Weights of a small transformer language model: RMSNorm before each block, no biases in attention or MLP.
MLP neurons of a small language model. Each row is named by its layer, matrix (gate and up: input weights; down: output weights) and neuron, and shows model dimensions 112-239. Each number is 500 + 25 x the weight over its row's rms, rounded and kept within 0 to 999. Numbers have three digits each. A neuron's up and down rows have the sign that makes its largest values positive.
After each neuron's rows, "fires on" lists the tokens most often at its 100 highest values on Wikipedia text that the model never trained on.

L6.gate494:514519495506525468497448485485481504520519508488498470492495492500518499550495489441500510492503466465479499503511549532472482454460505464465483553495469484491498500464452473510528485532515521528468506516482501540481501499513512480487462446510545494486515535519524507469481510457515536478518499451483504482496511510550461557477493462476458516530483519466482515489520555530503490453513
L6.up494:515501485514492487514486511553503488498473488470481520519486538508484464512502481511489502488467494527512510481526507480498459466475511490522516517498453434526520481545526459509448501510501526505535491462475522560467505478493498469500544476531475499538496528517491495500523541530489467498519511470531489483503510533538495466498511495527535479547515515548506512488521516489463518499491
L6.down494:496447509443480498497511504475466476533472484464492525537469513498550489509464526462491509556520514487515500520517497537522506466503506516519503479478472499517500515504533492482435548502483480437508518488472515503477504515526456537501472495506497544520472493508526509545495483519551541503498524497477504508469508487441474463493506543520491498512516484486505506506492462534530522506502
fires on: " of", ")", "L", "Z", "mb"

L8.gate413:503504514485556538500511498516500467493523531494496525491499497475474476497535479504470448509493504532548560533536572517527517515451495495496467492504482502483504475485467475460488501472502465530527526554499516530526542516505495491500486485528507505526505500498529476502493447507480460499496483493520494502498478484501503502444484504488497497511504449469477456487489523482512544473483
L8.up413:539488450514423474500484504541478523511470491456509508489510516482522494504509524522489545523496499533542527487508505509538525480466499500496456521437496481530518518496507496453510497481469500511509516546520460490482514508491510498450514475493474489531529496548502507472499494508503492519469522521472468508496489482525487497465489504487464498550509537491502465505527498493500489445536
L8.down413:504495538467555468445503442528497480482512496500494469491475450489509469476462498473519526519527512466534518496484465501521510478460488447484513526443476480513526510553459507494540498499507541485533538511497467526487538507549500498534532535533492530499483483544498512492495452524553473523514528474474517506468495489512490536478476524489470467492526467485499488487479490488480497503522
fires on: " |", " the", "|", ")", " of"

L7.gate577:495521504487579505520493526502506491462518552500479525487490491518488477484531465462484500524507482501492449505487505549513522521509495483552552466514508526486551494449491519523494517526511482524508489452488555487520500482503500501487517498507512485488504506491511512504501485501516510491536473464521539512506523550498503512487514494477482521482509515541512467551472516542490485500486
L7.up577:510528521494480512529449523492479515466512533465540511520489531500502505542528470488526486522521475463512504501504500483455486471505497457478501492517503483463502505497484526497452531509515508477500480527467530559486479487517504510501528526507495474479481515502518536475530513435493505487520501506500530559509505497479526548495467511488486508484506482534485466484494550545507446465484
L7.down577:557453516458474485500463476492511473519516552478489540527517534467499501498513491520487442524483464500505504496474512496491523518475549503461515485500469501497503534492503473515435501492483462510509518525526495518517536511489477517491473463470464495542503491482490507478481503482472513509448481538476474540515512515534481512554513513479521541492490483491495491477466493471513522502513
fires on: "\n\n", " later", " also", " |", ")"

L6.gate454:541486445511541473504461516503499529536523478519484506503454467481458537551481486470483516516479518483518493464506512471481529509512529492523462485481489491550456514520571435532490498542524494509478508505499513519509522507516473489480485506510509484512493517516549507537480493509528525516526480472489491518462467524514502508529522456530498503523536521490493548498470533497515527518528
L6.up454:512530494495510483535468493509479505477487523538488477518494479503464523499507517539498472497487538491499501460501478528529462534522485545527470485498419469534497539505548503483493499507507551477461471507523498528488456558505458482499451527502518524496524482455513482520492516576516442518484482513496521482497469504484516497512454498482476490498498502505499490542511530485497495517546
L6.down454:524486490503543501475537521542476480497556447506488470478496502500472440495535490556474471517504504526537471519484495512463512527525508488489453544462544477518463507532499542527494484503497481518486523487476526504460467493503547476488496517495499519468456510516505478497500492494564542471534451501493508537455471536514499485509523507534527515527476487497507498491510525536507501502511
fires on: "\n\n", "\"", " Website", "$"

L4.gate647:504446516507492490464503512532531523508515493473506474474485475512506509489437472466520528502462500503517475486477496523475483505508474518537533493512459558488505483447510525520513454526507477487465561506512490527542524470489459466515460468486493491546484515460525524517485511520509504511472519503511476509497545512517459500553545524505525481451485497519468500477474511457494558486485
L4.up647:493474460527519496510542499560462496491494504491532474522486516456512512484454501527499531474441536492538486496480512536507483502513501478508501487490511519474490528472470523543512416520474524493473523520462486500520520487528464500483497453502474480525523518501518540542467516546462493525462498485513478493542563499484501527548565485523502510498535533512521492462447512475523549515467
L4.down647:496531460503545516493503484472501504528474542491497483502516525484528481495494521503473494521513547507546443491493514480511445466494488510525520480486527509468468518527477512539501451514555478510499478497481512490517546477509482531476501496515493514498460477511495477481487514559474499507496502492523463548545486519495479496550523504472502493541516511485484514484476470458530531535480
fires on: "s", " inform", "ry"

L8.gate497:477494489470499506484500543503485520519495475519507486528512486564459485557489521492519525478433489499499517473481492481553485476490519480509492517524514501501489531495481524532556505445522502521511467472472526450510476514502483527487499447497521529529454562476481508527495505523472497466513510542500511546480507501452500488488498505500480499547531496513507521512503508502520512504478
L8.up497:502513503481500492506520478496531514496472499519501463497568473510514490522494439533517489472501517468518494501486535539479457523518474492498503503482499506502468507507526498506494532517522512509530506535501492485443470479479502532482505538502522495508475482485493539473502558441537472495530542481454495513473502493501509506490466487540491477508514481518485482511496494477513507488487
L8.down497:468506512544534511506472544565502468473461534507504513499471497510482536473479513502525479477568500470522535522512537519512537467513552539536492502509521468486533495519510506511552506494496453543453521492491530513494490516488546488484494565441509542520497464512515513503507517519471467461509459537518523533501541514530516582509526508471546483499469505504507501479526503475490512514446
fires on: " |", "|", "U"

L7.gate491:532484506511465512485509558491509502519466494498485462492521521513470477465462500530478490472477510490459531447487529449504511486487475551474482474469539518553530526498533489517549542471512493498468524488455510489489506520555509497537526481528484481498519484499459526519456468478469520480513542477499516490506438506542479498440558503474495457497452481493503465514494507538515481487469
L7.up491:467462449506499507474529477459540482484512525514524440507551497506520511466494472506484541490496504500475527443496482493522514510530479487510521522534460493490538516510518431486503512459521492457494507528483491533474520476489525501528538542468493523448487485482478503484480516509537524503508455450500489483508482472537517466452433535500481530519518457464494537515535483494486529491456
L7.down491:523477512467535480510474508462523513492511515515461526515473486538477494522477492474552517473491523521475527441551450505512518458499466486559501497519507502529510465522513503512578471498511455527549553503506489523525542524523496489479513512507510479510489504498526527500465472516505499488476491481502488496444467486517469480463509523516506544504508500521490496509527504545501496451527
fires on: " |", ")", ","

L6.gate423:565486480537482484503483528492522477495455469472482504455506489507542520495524497472511485503512512476541454453498528519502492512510477503489468444504475503539512489516525496476526503472515483534528508540471519481505529493496530481571482544506535467524496539507487532500485486496488501503503492520490514553476503491518460524504494495511496502512500454549486494502500530474548484537503
L6.up423:491489502491515500452517494527501477478465515457510525499483551449460480499494470484510543550510472436500481507450463474502519513493503493498523468535540473489521493543467490547497503509520472486490487501536504535463536427453480506505526522513535502504510518503509470506487464480487467471472465529486505477479487484520520543493486465515503503524464520484511531510496467554516500493522
L6.down423:518514463509475514517512481532508496500514539466539469468473458532499484472517474487524523497529480478486463526515527511498480457473508494477536432519554506538482500500527475486477523505486503477522505467477492462515516504486489498455456452535451530485458451493493475504505490445450506512488509505513467502518486505456542504524492483477530578510492509535517518528498500497473540469483
fires on: "  ", "w", "ho", "st", "tt", "mb"

L7.gate198:509452492481503486521549500544515469558500487451519478489507493495548542479475437468458521495518523480493514504454467504506521488490483520503504449518504522518554509486496475564483528466525505508475503492510485429515511492524468529486457527502486535521451478529536520470512467529483502500473525558488512471533490471492499507501530524495494503501511531491459481493499520492519491512504
L7.up198:527512513531487524469516484537531524503503554503506519498490480539527494507496513457483502484511510449521507537430500540472524518520495521493481495497497552459515517520513474518466526490547507512484543465466514469534518486490535478459529507464468489515490474483486515490507473534488485501489523527520503472526483456487488544522549497492518489453522537515503486488484527471522518512464
L7.down198:499539482494538483530521431491551488448455527497492474544563541500497492466494471476569496499473504523530495497499507510509483443505490517499471513518469521519466464512488496503543501536486489512517506545491525534479502529496515499512482481485506513485468474530481557504453514520532504499529495526501538509479522481497482494483512498494463490514450491500490472475483468516494500475498
fires on: "s", " had", "es", " takes", " took"

L4.gate221:501482479485471514526476473510505494472504466520511494490467490474490522516454518524506488474495479505433493502486470475451512531499446534463510504485471535539491482503505474525485501471516461506490489513512532520499479532472494554538499499540497547509509522483500517505481536514479492495549493521526505531519539495509522517528532520505531519450476462507533514481475499480507499481442
L4.up221:515524505536505494452508486481485506477516452512500476496478468500479468488473516509522496513493491487469495497496490507487497484498515529500481505467528527495514479471475486486510466508519512513562483536493519514488522505524469510506497511485522517476554470478481495540483509530456485470524543485492504519500516486544504518507528513508524523531445505497545542488466508519509467552503
L4.down221:497539478515540481492527485500517527511510565498512494533523495521503472512530483454515507510511523507565512483517515553518448471502516487516484485542517493463539555478504492476481513493474489507513487501528499481494526479525508477473501526451523481464525461511490480494508509523507495453489525465499496520490465499508494488454493469483491478548516545484489492507503524533489484547526
fires on: "a", "y", "es", "ock", "ing", "no"

L4.gate292:490510533513508523485489502488480529519518495501537486511503497530498526510481452540491524510465497544504473495456504525499483502483495518457498523500485454493511527427511505529506491471479508498554508496558505456524517540524494549510485491487516507510476455486462488528508498505492496472506487505482501562502488567527492563466511503533485433492519500487485502531467484471484517498483
L4.up292:533499532531497519502500497483518484551493487515540511500492476539489523554516481532524504483447516494505515521477520526495501492473501516446497539509515531488513488511482475452505477515499460504534515528529502502494501540507490520471531472507506479464502479508504511486489507474508491474522515496530543518497523496474456497472509473461500488502489457489492468477487492524504484499549
L4.down292:505545489475483498481529460523489499505511540522449482509535506476482486497540510512480481516505511475495460521484470493496529548538514458496541529509482539494506485487534526507476548492477468537466532510477554524542487469503486517485492510505517478463520551459482522498514545472505530462518511481511488526519551484560503471513495447466531537491509487500535508501519527465494486494495
fires on: "A", "st", "er", "U", "O"

L7.gate578:491493483523453512443501546457510476506498541482477493447484492497508534501537576521529497496517524466466542514526494496492506498452541499500468482517486456474504527464478456495518505487509488499513513514508541504460508540498486513487485480492519515520506524548516453451496486480479455510530506537485507496505493480525505476497450550469468519446469466505524485509506478501496519473429
L7.up578:492475515551514471467473486456460520461513495460475512470495485496493498498489501501504497528488502482511519491439461470518504483512482544517490484474496520477505472489530463497503478525518521485517442540506504544533527473481507496519517465529537511559504494491526501499493539465490461501511520504518501537486522497456483463527512534497507538492506510514507513508502481500503538506463
L7.down578:520527442467489502497551482502490533473513451537520517483488508531480497481486479443491484450487458479500512478521523505525518515507534485501496517510500507487532516489519486514494520467515516512508515464489487529461515500507530517499493497538479516483480490462514478507488543457543530475528452485511516493494422500507499515488499504518514466510508533544510507511526474510500534521527
fires on: "s", "-", "es"

L6.gate258:520481512480498511461505487469444512453489495515535467515513462485531514540514521482502486477523510462528509479454490507442479495504499520540516489517462474499492542543506500512484440526580500477494516507450525508465496497523475511533507468496509489473471488504491523478546549520509521474472489494512522499489466532493508443499496541471502544458518484463494549527500519504470485533526
L6.up258:461441541512498474493441468465454479515497499482509506531488466495506499509504548515515498495529475479529523526459519487536466516460485532469479522491517512481523508515522485545478442470520487485526492520493561476497516501503509528526506472495457478474503512491518489511506527488470501465540539499482526462511474475504560471487496536501479513473514462480485494545537498515509491496456
L6.down258:474491493487480476455529491492469521484496514514471536500519462502509520507496509512507497531539511539480480488506507477520526486527474468498503504441476469452533556487504473530527533429479507512534491480504477493510480469482498515537506471504514540528536540468504440542475476509480515491508522522500540490505510485494497530500470502487482480496506512535539470557514465503482497506487
fires on: "s", " that", "ula", "ique", "es"

L7.gate97:521513486526554531451510496499510485511476495502427530461522509537461549467519487494516527487489487492491511508540514486503512485523499477504465496520506476471474559442527509482560540479456493501477505524531527495522518471491451475514502472519495506504497481497483481520502487538458473496504502509452488535546518460534539520480545491458525519496477459525537493509470522484457503515485
L7.up97:498532473536492520490522478569546497491480520485494559465546509482486529492525496500534470472499525545504506508497483507527481506518468519501496490495511506546480505478511501519482499511448512487485516470548481538532499462511508503545468492500492502507485493473490473505499452469459464520503483523525546465522488466484541565475504488501526536500505533498464483454450468484503486487485
L7.down97:506469472525506465496507509480459530510520504502541530506501496516544530565495524513499488489513488491472511457521491525504522546504527507526538496498522522506494513518489444492499505502499532487509497473526521454527499527492471492526536533503550457493505497515484505512503506525481475468483546518519500527510512520476507563453489498482499501522476507516481543484539537502511491466463
fires on: ",", ";", " |"

L6.gate418:475515542476509477499500524505510480460516492540512515506541490498469532523513502500500505459454470511493479538536473509507489458534475537501478464466488503538495510499477511521523489528481504477483481492484475544499491554484470487533532456477472493523509521477463551499520520481484488523535514528493519526537478474484473525491441493484477515464486508464498548497507465508513524500488
L6.up418:475540533519480475518516479457518461486503464505513451503498529516525522530534516487516473520515530511481520495531513522478508491454536501517440472492535480521488505540484481524482435453544481531557469497483496482490506510512485473515544445508484508508480492510441520496477494520540538549512509453440525513532479496515500546515488471474498501488456505519526464483487509469473483519499
L6.down418:520505532511522518522531507486492500490497535485475542489480480482516500492507496467440478533489512520524465546479524489476511508487462513503484483499477547547529504463544507499557483476488495469518515493438528504470519492515478480472482530486463502501484477494499522499493476488476443504497491497493535523536488466466439474515488504487512504524486510514489498514522485528520486524471
fires on: "y", "ity", "s", "ics", " history", "m"

L7.gate366:474486486494508438538512488495501456506526505517531505537483463496505541479508510501494571494507510505511488529466514547511492490516493485488484488484522513491503503433489521529519501487513496459468517490527485506525523494528529510537525472489490501520452485516497514474490480501524503466505507512513491456511545476517422496468511494500477519490473513516460483477448457494475496484514
L7.up366:489506520491479493471471506525491460530509493497548525495504472502505505503499446508493556557505553504497507480516539506530458494489478478486506522522506486485499493488493501537504510526507492484447493485479483512537534499518484472505515469478451522545482505515509513479499503539487556527499503493487500459523471487525474509508510522519516553480500461468455463520474495467459493510542
L7.down366:479504456482553509509516520480519530475487512504479535488503487502506512517532509555509485491507495501471539512487494485513486523496476505504527529515498518498488472510519514536507504526499565475510515441504475500529493452526441546450471528521534455498526494492502481460510480488531490480473453574494500502512494504486521508514512434551447509534501518511506543504502541509498543528488
fires on: " under", "s", ":", " War", "ct", " of"

L7.gate418:488568531499487472484483467472517499483480473479464469473445525456526480482484491497469515470501457479497495436503485449517494484550507519466493487497485483505533520500485510485440531545484501492507485532499513484495474502512514498490496483506521501502503549521474484524507414535449517506517493498540495489501540485484520506456508509524490501512520494544523497530516505511551488504473
L7.up418:503505492485480527485467462510494508511483484529489512541493493473513496488531484459480503510478472491493512487466538447470526497474500500454482459505475507489486462482534471519460554472472489462468512495557518506499462496501541469501486474493497508532476485479510505453519457481475525518442534486550480510514499529543527512503483513509589538504499465498505512480553479483513512466507
L7.down418:461512506520523489520509500491493526514481486548456497466493470508474484451485450491504478475494500491523509480531507505495493482482508499478549509509500501513512500461498521505473520506505484462481470440511490425580509503485484535526518469544509486506490543480542484495502497471474522519491469534492522494496553509495527476522497486495468518519497474516459499469544450508474513477492
fires on: "M", "op", " st", " th", "th", " Th"

L6.gate362:496519507532537518470490507459474485485486494427546496532499496525562503476525488531482495511488458480503482474524494515490481492483523532471529495470524530518528499540477523533494459495491515458505485457479491524498503487492509435478534466512493500456534522477524508464503488509503503523516487488506520506518506523453462493500480485479496531495455493493486508477543503484530528501468
L6.up362:479503499538498509508500488498541515473541493478529488521462465505516507449511479487459489512486487487495495501477473509516498472529473502467490476494478493476510498530516487481452498478534503448482514547512451531501494517516476453490478535519509471491443501517513466519518480498503488494436525477521527489448517478480474467481477534489499477479486487527510498463515485485477489488510
L6.down362:527553546499496482482547487501507468518511521522484520476475487510542514476490491471511511518512503465529507513460544526523519478482481506492475478536504506544473515534487528508479490500509517437480527497516507507547470495482521494500555491500536564537481530478514479537503486533506555484509514526520518488526511512494509490527483501519497471504524492521468477528554502511533463530491
fires on: "D", "M", "s", "Th", "th", " Sch"

L4.gate88:483499498472470405503491511531505503542472503532550517514457490527517477523468502510537497480542487471560510482465479504525495516516521500508537469494547473473481517518520493527506499518508516487460484510471509479491500491475493492511538453512507481500529475488498489541448485548526503489460521504506466509520529497538483513515496492528477506513479490505486444490501505471519572507510
L4.up88:523461487517489535499483492473468462508448477535540485493459478457525514519483522494486505532541516528527512498545447501483506487507518491531501505473527542503505492516466480520531474499487518502508487484545513478491504541522504518516529497491497508493470528513492482525561533518539507503526467515502524475542545460482498519519471463512495453490516469469535503490513480486500533531462
L4.down88:507534475527528473492507473463485518546481482498495490511509481512496496436525526518518492439494479538465512540461515474517521506508505484540504502472482492489486530514463487525521502557475539535460501519499533536486509477494504473493458471520488492511449530506461494467442521524466448484538511522527520525513523543524492454509519525476516535474458511491473477501454492491526503517483
fires on: "ing", "s", "ed", "ince", "re"

L8.gate178:513528492490514476510507507517474469449460516455505534462534486536488539491511474468494463452522528461501497504535508488488499492460484454500502490475502485495466438488531496551530470505445486488535521495470523534496485488488499542451506446549520485498483485515504528465547540482478450502515469512502553526547441470526511535496508466472471483492458533506462521523511480505504499501494
L8.up178:513496509483543480471470484502476449502457460491475513512522542492486558518566489485490483485522496476508487510513498450507564528511480464513503482510501496538469465494514519485496479527512520488544480498502485482468472432451480545465529464553469520539486472504529498524496532493484492550530537517503498506530482468507482472499489532479499500462505458521492496522461525526494498483501
L8.down178:493444460485501543490489476482552466454516501497518498480445526511536487504447519552483519474446482525526516518494494508531477474512537488451478543482497511477501530522476513524470510512498498492502530435481441502507478504534490535505511478496497470487500539522485523494497477468474507483513501497518480528522487508470508539497492483540513471484471506502518454503497465471557462476549
fires on: " to", "-", " home", "ti", "ame", "mi"

L6.gate317:465527511517518485499517493462474466525519464511506533489557556501511562487507500468524486483502472505501511505508536486520517528520556490507512482536493454456559528515476485512554537468467536484475490534533515532510514499527470492487517493520558537466503481513449474453485485496490465525513508513526501523484490507555485476502457502484534494490464477510523501498513497474502523500523
L6.up317:498486485485533504463508490510529456518490510522506456516480533477509471492506501518506540521524571489504497471503535547558505521532483462510520497472484538511465554495544507462484527502506516518503468550498527562525485492506504574472560528547508468538493491504510535501485511529478497487525526525513483527477502531515514484515509521523488525494520481514480528487490501529498493470569
L6.down317:496512494497506544517503475446447501491480502483485463518495535451523535489528525507532473423477465508527550525510484514478525492499470490506534493515453526514510492482494472484519505487506502491490511497470472506555523519480492507547480487497513481507490469495497492451531515469550491514500548520527523461499520531527476500451495492476515511521476553483529486489503517505530511514464
fires on: " not", "-", " for", "end", "ist", "ti"

L8.gate321:482484504528539521497485500497546511511484491500479488501506540528491515470528488518522513483472521489545459503519528496508473509494503541406500505525511513514559512462522526484539481477467471504512498490516469491506497521462502461472507477544509499512489505496482514519518519521518498473496465515484519507521544499481523469504487474487505505540474525515543522474530523510488492508493
L8.up321:465497480508529525484510489463501503500517460489484484534493521507492497474504433505545507501452501472511464517469496484507509536530468533487472471527461524558537511521481454553478543508458512508485484474495487504478505515508502460471492515503519502530487529485511484528496482523478494507509437523474515493552518451496490521558477494493489499528486525489485484528500486523520503532489
L8.down321:493525490503506545515473500476510542497511466514563543497488497490506476482457479448492529482503492514522465512491464466531493479506516535472499496518517533554517551532504499500492460502493487490512489495512536496527515520505539528480495525508516503512518518517547512510487488516473481469513455451499489526519526466477518457484455523473493449517500452503492525485520511505487466529483
fires on: " Th", "th", " th", "st", "w", " St"

L4.gate358:504463507501504503484500553507484516469520490534476509488473472495489500537511464505516474530489520497477516462506483485468503438527480512463483523496492508528497484493448521458541458523511499489475484507525478553464532482503476501533478497489489540501534470455503511499500529538514525483527491534490556515509509508492496502498521465448543513468516502492517487506474505477466499472450
L4.up358:529461506499485521505535504447532494530473564525486515442468539516495459554524500500452488511486486507482575534508504508519467475502494514497477497468508468503565477493488518486515441501483524472482492497521476507508505473485505519513508462489494492521527475502472521495506536475513568480522510517518517550492530507499505542476532503491527519488491511546530473467507478478506503493494
L4.down358:467530447505511474517512522475508481490509547448497540480488502490478498452451512506496499473535490512539481541469497511516504522499510501529534465554488530512525486487492481535460511458519496507515507473527491466532452490534506475487505466510489464490492538485500532469493460499467489543480497471509457506517522519502475546506453476539490490463478518464484501474469462503522489503536
fires on: "e", "\"", "s", "y", "n", "ui"

L4.gate371:475463473520493515513497468516500512471487465478504464503505502544539528514515499510491499509486523490469487509472494524541510495535478528499486474531513519520513496445466469478498440469438482504511484500553511516530497504491566510514490497486480459469497506463511495483512520556505513499531473488498506468509484498485493504473461505495469497532540500490503516503494548527490526523517
L4.up371:501458492524506521483500480494567472475513461471538508523532492507471484534485497495494522494503512484477480505514486499457459472495503455496502492504488558498520504510498533436466461450457503466495481450507485483486558508462518477495486486525520500537509520474527514525529528500475492474502512511503509512547526497483512519495470510533486539491519480461522474510509492506510480520505
L4.down371:464509513487515512493474512484520481519500465498548523519482549460448468540500479493508493457506542496518509493518480446478518465470489481484477519500485509446525461519502543486483502512493491501516536504456515501485542476491517504491523526453535511503500548487480491474496484501464457489498484557506507515517544504533545485505452517486490519485491519504504465478473484506512438538479
fires on: "th", " Eastern", "h", "st", "rd", "ern"

L7.gate202:535496506483532514523509472482476453454547521566490537488493510470513504476492490544496474453485541500489514520500521524512469495462519507491484526482493534472504505476505496471443481496501510501510482509467528515479497551502517494513482499516503482532494501527491488496540476481516504496541502523529491538519480476499524517490451516442492482461512548493504494513513529517549540510427
L7.up202:481478510494504502497521517495470518457522498473537489456512503536528490502478475518511492489499483484490479529459500516466509496487491550504519468458544470468522512497507496504553486486519442513517492493493469472535507462524487496521503474494473505489511460507529480537472463452541530514508479504495472484493521517458491530505483532513490486510512471513523488478471478525520503488495
L7.down202:487472501471482478465563510482467513469515469540517494486446499549480475524480482550493495506485476487463495495481484511462498498508477523494449490509483476461573541505460503484512479483480518479479466483489487497441462519509512485521532498482490490507480520493501517513513480519535504491447480498490497536562480537492528509479457533515505501490503520493512484506508511509509514528510
fires on: "s", " they", "ers", " people", " They"

L8.gate162:525488492505526541474491473475503495510508488482491522470514464494518499496566542486475523466525512565475522509503493458490485482524558462515507524522557462439498526489532529529556512486485544472539474494505501481483506488514508502503535455502505528526497483498509487470521546539485467476502499517491439503501498509513556513485491517488462495493519495531465504499498446567481544480497
L8.up162:509468488494486480478448524504547470480524524435496502484475463488496487477525507501505508523516511498501568496522496511460481544545513448536478522472506442480540492483477549502511498479502532504511546488515512511555507473465520507534536505503470507484466497519514463495472455506476512467541503491490538518506529527531501500506526456539482462471522499451517463507470497539509525503502
L8.down162:492460501516513465490508559500484503488420478502500493493521499529472474485467517535509481490503533472471508520480452522525513490503468536528498500470489521511443489515542521505451503529503527439436502460519525495514490478508478507488478487494479508533523433535493533525535495484499470500502534477502465485491488498456459523512504505485477518497465494473534510470529503472482513510520
fires on: " (", ",", " |", ":", ")", " 26"

L6.gate532:450521489517470505503510537504504536496516519461502500466530494512488528512498462491474552508493512492474505505496464495483479457505503472471516443497482492521502467507504513536515514552501527494485490512516503521514520496477424513504505485519473485540501506488510532494540452518506495473514481528516499508517507473493489499502498523508515491479531489495495538526466495565506537518548
L6.up532:526489505475494555453503515554510521525491504487546483497508505521516511506495491501477549514498479520532484501485487519503499485520513503509508492508533527440482546496516487526480513482536491550495495473488527494494459454502505474490525449497492491481523568503541525540522502536504482498480537518517490548507497492489494485508511476500482505494454488534512492472498527487494494519472
L6.down532:544488499499499421496506472492474443465500460516453492485467523472485506476520501533558501486510511487528511456493535466480526503511518497487529530494520499477506531495542487533498483502525517478564507548511516471505499468530462502522517461524495507461517475515482490505503537500498468515498542510544494506515461506471479507488497495451504462485444535500514490474497483483479488471510
fires on: "s", "es", "osing", "}", " between"

L7.gate463:507478496494489461477499511506523502507493422511476468517499504493464509486488509517495530485505513518486494521480465461485470490535533497488516537494492498506480511457522537507490488488448455514486519487496456470498515498526483479530517468525488482542491497470463476487506497476472476495494488547505475482542520511504488469464524545449482507502499501480524493528514517516515566494461
L7.up463:503519516482531499505508476512512526522561490487469536497490491469480503496496465468492503530490475563503511489474466474487513491523541426508491500534483484502551544520518462492497512504544486508516500504528504503501530528526563493537482446514501468514502518507499505417515469503475469502468505507492486530516492533519515492476502515458492530521501504507496506525496516512486509508535
L7.down463:519471421553502519503481516527463473442484516514498470520486510538487453522513558494547494498505488534464540461493469550494532503478472523489491445485521506499482460517484526491482474497462534479507498506461471484536507512504539475468490501458533523505500504460513493519511533493528520489532539505498480503472507507485495519494496509493490507481508500527511492555499497471512490507458
fires on: ",", " |", " to", " in", ")"

L4.gate625:513497494506455491489516538469512453468485462506501512527513517528553510509500502505473474491523554482495544519453502471495482539510491476507472424487502513503470522488537540495490512490528477512467499474541490496522544480473515496510500508491498568502484490459524502491514527483487526475500494487477465483515436502505497496469485466483513526461511531495508479483475511512504493514526
L4.up625:488520481469439490478496484503545493514464502537541511480490478497536546517518526505501503503530547507494510519502501465527556476523508449516514508430482509495495464510517537520481492491481533522491486540494475521466470500540490462486464487531517576537506448478491493524487550526545476481485464501478529448471559496508553523462454488492478510519506490500486494492510468469436506464509
L4.down625:505485489510523511487501565459488517474559468490504485478504511507457466544518494510525501494489489490470509458539509531500519472502459520465535482512483499512491468525554495483489502490499529469494514559482510468468500479512497492504485506442536491518527543507518487507544498538485520536496534500504466493509438471479529517516495533524500464528480515505527435485496517539532523488512
fires on: " made", "s", " |", "da", ";"

L7.gate505:515521476460519453480509500502497451492470528521510511493546507532501501558482534476461523551483567478485490490455479515489507493527504524498504488529495517502558487485492456493497529531499497507475468511478479455526501482518530484504503501489487533515533460522483510505497535484506465537480478482525504511534453517499519502519490458511524507463476537480489503458481478517520526507439
L7.up505:500491516477543473495485503503510490468491509532491488467492527460539482528526554563505524521468495479515543479519500552513485522513523467520501437498421483495466506482509514502517560502480531491476488544522500505493504475525513478548464495461527517501517484487503519514479487472475506532486453491438488515488527471464491506507477456526491506469483498518439486507544483504509490489511
L7.down505:548461498472482556494505447499491516479555481505518544487509482513507456496468500515521510491509493475531499472457472497478519526519458482540477458520497507529513491515508435499492522528474528501555534512458499518501516533542529523517486516499490504485540475498475510522470472466533511503496513491504549456510510468475504474527519537457488517513509491451473520483526490489506479489506
fires on: ".", "f", "tor", "\n\n"

L4.gate142:487457534498506530479483472475500516513495436484509523486472490517488493533509471516507490519488482473498488544492505508534532534514529535518511493528487474463517502463539487533493528518522513479501525501497509480546513497503501523493526493516480525525471492492532552486536540494508542508502523522501479466516510503434506522478517523479482503405452445476489493562510549537505529533515
L4.up142:534471507507498545497543486497539523479470553489519491508483464491513548503495526490541504516512533441537474458474504497506516478569498497496505488472491537533495503507523501516459501482493512498485540495532511486514513484511488486539486506496466523513447484502517501514511527506474416542471511472531495493505484472499542468558509527484529459495502450484474553488435524489493473513497
L4.down142:477522456509527480506476528502543499517492487533472457513500518565432472473461516538531536520511492488509447473520497504505492474492463447477514543542523532527513515495453495522491511482512481483487512459480508496520460496495484554511486473510526497464498516537462507480469524503498509485486534483541505458499502503502499482501539473551506516493529512521534497501535489483489502481496
fires on: " for", "s", "es", " on", " to"

L6.gate364:459504539465496458515512524513485471520495459503511496478462428532542514509482510474466523492479521516505483438486491478498486487512475482483502498481479537500537471527541463467521532462493518551519474563510476475545504520492479535465453530474485470488492527536482512544505492505521495533495493554512547473491501475503474503495499466509504505504452504454514553537527510498502520513510
L6.up364:519488506508480473531516513509490473507500461514488508499519495483560539493519476511484505492489507491496505457516530518510517494534490507525497474522449473519501546493518493540544521457508567495499506470580530505528475511500504489495489491528487485463525465492468501532482505499481492527471512496511512501432537532491549527480510540513528525502522455480463490531533508483520509517494
L6.down364:503517443500493483472514489503510489499493501525466509472504535502516465532479522499476510487495519460479462483555461569497472501489487458481507510529504465503474484460463485487495466493514497473553477520485514499513475479518515514487477531449457480518482531479456490497506506462500517500519551434487451447525531476476489483480460500488523473491525476501517529474479465477512468544553
fires on: "\n", "\n\n", " according"